{"n_kv_head": 2, "head_dim": 96, "norm_place": "pre", "positions": "learned", "attn_scale": 0.102, "parallel_block": false, "init_std_o": 0.0349, "init_std_up": 0.0349, "beta1": 0.9, "lr_head": 0.0069, "batch_tokens": 65536, "dataset": "wikipedia_en"}
MLP neurons of a small language model. Each row is named by its layer, matrix (up: input weights) and neuron, and shows model dimensions 256-383. Each number is 128 + 24 x the weight over its row's rms, rounded and kept within 0 to 255.
A block is one neuron, or neurons of one layer that tend to fire together. After each block is what it responds to, as a language model described it from the Wikipedia text at the highest values.

L10.up892 [109 111 109 136 117 119  68  86 133 122 113 141 132 128  99 155 167 159 148 148 117 131 110 132 164 146 162 127 131 124 146  70 127 149  83 108 140 153 185 106 127 122 158 167 142 124 141 127  90 135  87 127 117 144  80 143  87 149 124 137 156 112  96  99 148 140 144 155  87 146 169 100 151 153 101 139 154 141 114 122  74 130 155  97  86 141 101 108 142 133 123 111  94 144 143 141 133 107 152 146 149 116 143 159 145 110 115 114 135 149 108 132 114 143 118 138 137 135 138 146 114 123 158 132  97 107 161  96]
Description: First token after a comma, opening parenthesis or line start that begins a qualifying aside, e.g. named, known, written, such, even, e(specially), i(.e.), or year digits like 2(009).

L3.up139 [ 96 105 115 132 125 153 123 129 100 195 126 129 134 102 121 120 124 102 161 126 167 130 114 137 152 146 106 107 112 132 149 132 123 170 168  93  96 117 149 109 101 123 119 150 161 137 126 116  98 126 117 160 139 136 122 108 119 104  64 163 108 126 102 165 169 147 141 149 121 124 105 134 124 180 145 137 135 113  88 128 118 142 111 126 140 126 133 135 106 110 147 110  75 106 124  85 115 132 141 167 110 100 126 176 120 124 160 108 104 158 122 121 116 131  95 124 130 207  99 118 110 113 102 149 121 124 136 131]
L3.up163 [102 117 122 110 157 130 155  94 155 126 135 131 111 186  72 131 149 129 203 192 153 142 116 101 117 156 117 108 149 136 182 115 144 103 141 146 131 111 128 119 101 125  61 115 150 130 129 180  95 118 116 102 179 158 126 147 105 130 134 127 130 107 104 105 155 134 145 137 138 128 104 112 130 103 133 111 127 143 113 117 115 142 122 124 112 136 127 153 131 105 127 112 131 115  97 118  53 133  75 158 134 136 101  96 120 124 171 108 125 137 147 118 169 136 148 210 122 136 128 136 119  91 111 119 121 118  89 124]
L3.up254 [148 128 164 145 105 165 148 105 124 148 166 136  98 121 129 137 158 120 120 115 100 114 121  80 112 106 108 155 114 148 125 132 166 168 134 129 134 110 135 117 135  56  87 156 161 127 138 132 133 130 126 155 149 151 115  66  82 124 128 158 129 125 112 141 189  91 125 145  88 121 104 113 122 149 109 102 137 125 110 103  88 173 131 113 126 143 144  65 121 137 111  69 109 134 129  99 101  96 130 101 129 138 128 153 153 136 117 128 120 135 116 136 127 148 119 124 144 147 106 201 125 104  99 131 150 127 127 119]
L3.up259 [104  94 147 116 157 122 147 125 115 130  93 115  97 144 160 131 122 112 194 149 130 149 132  43 151 132 104 117 125 124 116 117  75 200 130 116 153 104 160 101 158 137 129 163 115 138 140 123 102 134 111 149 145 102 132 148 142 116 100  95 138 113 165 155 143 143 154 149 129 121 113 156 111 145  65 128 124 128  82 159 109 132 125 140  99 141 126 110 135 113 146 144 181 134 124  99  51 160 109 141  85 148 128 165 124 134 135  89 129  90 110 105 109 171 131 116 130 159 160 128 101 108 150 122 128 142 146 133]
L3.up310 [163 103  80 115 110 145 137 156 110 159 115 130 113 147 113 113 149 151 148 103 141 130 127 110 134 131  99 133 101  87 108 157 192 172 121 120 108 178 149 140 171 170 104 125 162 129 128 124 132 131 125 158 129 140 129 104 125 152 126 151  96 130 123 142  93 117 120 132 139 124 131 127 143 144 124 113 139 126 151 126 160 130 106 132 125 124 151 173 107 176 139 101 134 115 131  93 118 110 131 137 138 116 160 115 143 134 113  87 144 170  87  90  85 109 176 155 137 132 146 108 107 143 112 122 115 144 124 130]
L3.up320 [117 150 145 148  85  94 127 108 111 116 157 103 118 141 129 132 134 161 141  88  92 114 108  84 122 129 143 132 158 121 146 142 121 188 131 119 112  89 136 130  85 118 147 111 129 122 139 115 114 127  95 136 159 142 130 104 165 156 129 119  79 130  87 111 155  88 167 117  99 122 115 159 152  89 141 115 142 140 137  96 105 142 115 126 139 123 163 153 127 121 126 151 106  66 139 130 147 114 111 165  91 104 150 120 126 124 150  88 142 142 126 127 122 135 184 143 159 140  98 135 145 139 151 134 127 136 134 135]
L3.up546 [143 151 117 140 101 114 117 112 140 209 132 142 107 123 131 134 129 114 165 144 145 135 125  60 132 123  55 122 120 108 162 145 120 153 128 104 158 144 159 128 112  64 105 130 161 103 129 138 101 129  97 141 163 153 105  90 105 116 105 161 108 126 145 137 128 132 116 129  85 115 117 181 133 144 150 116 145 132  81  76 127 143 127 120 127 132 116 147 117  87 157 116 145 141 120  86 104 138 110 126 119  78 133 101 103 127 146  59 141 171 172 134 160 158 149 120 129 194 159 145 119  89  87 137 138 124 139 110]
L3.up630 [117 119 107 145 128 163  80 119 165 131 132 135 146 134 143 115 137  94 144 112 167 121 152 145 162 112  97 159 132 145 113  86  77  94 135 137 161 115 121 118 124  95 135 144 110 124 132 102 123 109  96 139 154 140 141 137 158 117 167 139 141 131 115 147 165 168 148 145 117 135 152 119 137 104 126 122 147 128  89 122 110 119  78 116  73 117 139 109 115 166 102 117 154 168 127 134 154 155  62 103 108 130 142 103 155 138 149 149 127 117 108  92 151 110 137 153 115  89 127 113 105 100 149 149 133 142 128 140]
L3.up745 [198 144 101 160 109  81 109 129 130 124 114 137 165 121 114 139 143 121 166 128 145 108 133 143 106 114  96 116 142 110 131 183 123  82 125 154 149  97 152 118 107  89 156  99 132 123 122 106 123 101 137 160 106 123 140 127 110 131 142 148 123 136 129 169 160 131 141 145 125 117 121 114 111  90 148 115 133 175 105 139 114 131 128 127 121 140 139 108 148 138 148  87 130 111 142 148 151 140  97  94  81  96 175 130 154 126 104 158 169 135 114 101 110 134 141 130 121 114 148 125 108 106 159 140 107 128 111 120]
L3.up788 [128 149 129 130 158 103 114 127 132 115 124 131 101 168 171 158 109 111 142  86 156 146 139  90 156 111  98 145 112 103  86 136 106 173 129 166 137 157 190 110 138 147 136  99  99 140 132 127 103 121 101 162 132 136 163 146 153 115 124 139 136 128  75 197 119 158 154 129 155 154 137 150  83 146 130 124  98 165  75 105  90 122 117 133  85 128 154 100  96 100 152 117 146 125 131 103 132 135 119 115 120 141 156 124  98 133 155 153 150 162 101 157 151 139 208 125 120 146 178 161 125 162 171 104 104 157  56 125]
L3.up1111 [116 137 120 104 127 132 127  96  92 138 116 126 146  94 129 162 126 111 130  87 100 129 140  90 124 144  53 118 161 121 118 126 104 112 121  99 108 137 112 146 150  91 148 145 145 100 137 113 112 125 118 112 168 146 116 127 117  79  94 151 131 108  81 167 154 132 147 144 166 120  99 114  83 173 100  99 138 201  92  79  84 144 125 107 104  98 134 166 130 156 133 101 123 139 107 109 147  97 130 118 108 145 126  93 206 131 110  84 163 141 116 120 127 151 141 136  98 103 156 157 112  80 120 150 130 138  99 131]
L3.up1127 [162 105 102 125 130  82 155 142 122 157 140 128 153 156 122 128 144 108 212 129  98 124 134 113 146 110  99  99 127 113 123 133 183 163 147 118 124 180 165 107 179 138 157 124 160 123 138 123  95 114  82 147 121 128 151 119 106 133 110 138 105 139 125 155 117 141 143 120 119 127 115 153 122 154 123 125 150 125 148  97 139 132 137 116 152 120 143 134 145 141 140 105 159 135 156 118 140 113 138 112 115  78 154 122 122 138 118  96 149 142  75 114  76 153 183 139 125 109 107 148 123 107 108 128 103 135 108 126]
L3.up1226 [143 128 164 129 138 112 110 142 107 144 112 138  74 119  82 137 111 116 108 153 126 100 145 163 177 130 114 123 141  66 120 114 119 161 162 126 127 151 110 132 114  98 136 149 149 151 134 114  96 121 123  85 123 111 143 125 130 122 129 195 144 135 160 156 118  69 111 127 107 124 137 127 136 160 135 101 146 115 157  96 124 113 142 154 133 161 125 121  71  91 115 130 124  98 138 114 123 101 155 151  79 134 144 112  88 107  95 146  56 148 128 152 120 144 212 115 136  51 101 122 156  83  98 136 108 119 123 155]
L3.up1300 [128 121 119 132 125 123  75 103 148 198 144 145 133 136 144 127 119 139 205 117 153 132 148  98 131 131  33 120 112 130 136 121  97 147 141 117 113 124 139 119  97  70 132 153 125 113 110 124  99 161 128 157 130 134 139 125  84 116 126 156 138 116 134 143 162 166 131 139 118 134 120 146 121 129 117 115 137 198  83 137  91 142 104 132 125 108 164 169 141  82 141 103 110 109 147  80 145 138 136 106 143  84 123 115 114 121 151  96 155 167 100 121 143 160 115 147 132 133 145 138 118 103 110 148 131 126 146 137]
L3.up1313 [120 125 167 147 195 115 169 155 141 208 102 131 103 163 177 115 142 119 130 126 154 106 129 115 160 116 137 141 174 131 111 108 136 183 130 120 104  93 144 139 122 116 147 166 118 129 124 101 148 136 109 140 129 151  40 124  91 115  79 127  92 143 116 192 117 130 116 160 125 129 133 116 118 164 140 120 103 124  69 117 126 101 119 125 130 157 133  97 114  85  93 114 156 129 103  78  68 129 137 140  90 154 171 148 101 130 157 118 152 117 110 182  84 133 170 168 130 122 129 106  95  95 145 142 114 119 100 127]
L3.up1415 [114 159 118 161 142  99 108  86 180 200 108 163 121  77 120 113 120 142 130 115 124  98 144 132 163 117 122 128 141 105 160 134 161 180 119 102 128 130 138 145  94  90 123 136 124 147 134 113 142 114  90 146 162 139  88 123 105  96 105 161 148 122 125 110 155  82 135 125 107 135 158 105 118 102 132 127  86 108 129 111 117 118 123 128  99 139 130  68 144 128 156 102 132 136  91 129 130 127 152 132 134  92 140 145 155 130 128 104  90  73 123 155  93 141 173 146 139 128  83 141 131 114 101 146 112 126 132 148]
Description: Words that introduce a list or examples that follow, mostly "such" in "such as", also include, including, are, other, furthermore.

L4.up17 [141 132  80 145 123 135 133 123 103 141 158 127 105 118 128 179 125 185 141 131  67 133 144  78 106 107 131 181 113 125 129 128  99  99  90 142 135 129 122 125 122 120  89 161 130 151  98 121 141 112 127 103 122 158 115  35 155 134 131 126 117 129 102 128 145 133 122 148 120 135 165 125 130 107 134 115 114 177 132 147 152 187 104 110  97 111 107 120 139 108 128 108 124  44  93 134 121  99 113 102 148 125  85 138 132 136 119 125 124 117 131 114 125 148 163 126 128 118 140 144 117 102 118 136 150 106 158 102]
L4.up869 [170  95 109  98 122 121 108 104 147 133 154 117 135 128  72  99 102 112 132  84 135 108 121  97 135 112 120 125 140 132 121 118 148  93 157 111 114 141 133 118 158 113 154  82 113 137 110 104 104 118 108 122 153 139 138 101 136 151 133 150 118 102 105 112 159 137 125 117 150 140 139 136 102 133 135  29 127 157 100 125 154 154 134 121  76  93 124 120 131 105 120 128 151 145 105 140 162  95 102 125 131  82 125  95 108 133 118 118  97 126 110 127 116 127 182 130 125  88 156 138 116 146 139 134 151 149  98 140]
L4.up876 [113 138  84 135 147 108 110 107 112 114  97  98 145 143 115  94 111 121 120  86 136 129 113 146 161 141 130 146 101 125 127 142 127  99 124 107 101 155 134 129  55 153 125  91 120 140 114  92 144 117  74 123 176 132 117  91 125 145 112 162  93 115 130  81 154 153  79 138 152 123 155  81  97 147 112  87 102 145 139 164 153 143 106 119 103 121 122 138 119 128 130 115 118 109 103 115 170  96 110 129 132  96 127 129 165 161 116 148 101 137 105 107 110 126 162 141 153  86 141 147  88 133 155 123 141 133  94 128]
L4.up1069 [137 111 148 135 145 152 116 106 101 125 100 130 143 123 118 124 128 132 123  91 135 113 139 170 122 115 102 131 137 115 162 149 112  75 129 123 147 100 157 151 117 128 119 102 117 125 121 130 110 109  90  91 146 126 104 125 114 109 146 153 195 113 101 110 144 159 121 125 149 124 141 112 151 116 157  96 132 152  79 122 164 136 132 119  84 115 137 112 130 163 100 111 118 117 123 124 117  92 114 125 147  78 124 116 122 145 117 137 130  84 107 142 111 148 144 134 117 109 166 126  98  75 143 120 180 117  72 123]
Description: Capital letters beginning a new word at the start of a line or after a hyphen, digit or parenthesis, such as M in Mallorca, Ph.D, $189.7M.

L10.up623 [119 108 125 127  67 127 119 162 130 102  79 145 170 140 118 123  72 168 145 112 167 113 156 125 108 113 119 150 161  98 108 104 164 173 136 148  93 142 162 119 135 141 150  78 120 164 133  78 179 129  75 154 164 165  81 141 118 141 129 143 133 131 131 119 120 128 119 108 128 128 144 129 137 102 145 120 115 113  70 135 140 136  95  62 132 115 105 114 153 128 149 125 129 150 109 145 104 103 130 144 108 107 147 143 195 112 142 128  96 122 187 102  81 146 138 132 142 144 127 127 145 145 128 143 155 118 126 147]
Description: Tokens that open a multi-word name, compound or acronym, chiefly US (US 190, USB, US Postmaster), plus World War, radio hit, ICT.

L4.up125 [105  88 106 123  91 159 143 171 166 152 128 116 137 124  56  97 116 112 107 158 151 117 108 134 134 133  93 149  92 132 123 143 156 108 134 113 121 127 149 133  81 123 117 100 155 127 119 131  72 108 153 156 128 144  86 139 147 149 119 144 105 112 125 140 141 128  85 107 139 128  82 176 135 130 123 137 140 120 101 117 188 141 130 142  71  98 131 156  78 122 153 101 123 145 114  90 101 135 136 144 124  99 169  70 122 115 116 143  93 110 124 113  94 159 123 160 115 152 143 163 120 145 129 145  92 186  85 126]
L4.up971 [137 126 164  89 123  83 157 117 152 117  94 156 139 140 177 111 120 133 179 110 125  92 116 134 154 120  98 162  96 124 143  89  88 131 141  98  97  95 144 135 142 127 122 127 134 112 123 140  94 144 106 114 145 104 114 103 138  99 152 169 151 117 108 108 118 157 127 132 114 157 135 165 132 125 113 127 116 117 123 159 119 168 154 127 147 100 157 167 147 117 134 105 148 129  98  84 163 108 134  70 149 127 131 145 138 119 113 125 111 119 120 125 123 120 145 172 124 142 116 117  83 130 125 147  96 105 128 121]
L4.up1385 [140 159  85 101 143 108 150 143 102 132 104 140 143 162 150 144 139 129 136  44 112 136 146 102 145 110 120 127 153 109 138 153 117 117 128  97  88 134 123 126 123 117 103 150 116 133 131 134 112 135 159 142 131 137 153 127 102 114 112 119 108 134  88 159 149 136 123 129 129 126  84 133 116 117 119 135 154 131 102  99 142 129 123 140 120 145 160 178 119  77 156 105 108 143 152 115 168 150 121  98 153 140 146 134 135 131 128 120 144 118  99 122 134 142 138 134 137  75 106 122  77 144 132 124 111 150 131 115]
L4.up1457 [149 104 113  96  96 123 154 165 152 146  85 119  62 148 119 133 131 100 129  94 140  69 126 100 115 158 116 120  96 122 150 156  89 133 101 130  92 132 170 128 147 110  59 129 136 133 117 165 102  89 133 167 126 109 137 117 159 141 110 157 152 117 131 140 153 116 121 116  95 150  84 179 131 159 134 110 121 120 103 112 162 137 108 111 111  97 157 161 106 108 138 113 128 148  95 104 128 130 123 100 134  91 140  79 160 131 141  85 110 100 110 108 132 129 117 119 119 181 118 111  83 101 121 130 109 132 142 123]
Description: Words such as such, including, like, in, with that follow a plural or category noun to introduce examples or qualifiers ("species such as", "line, including").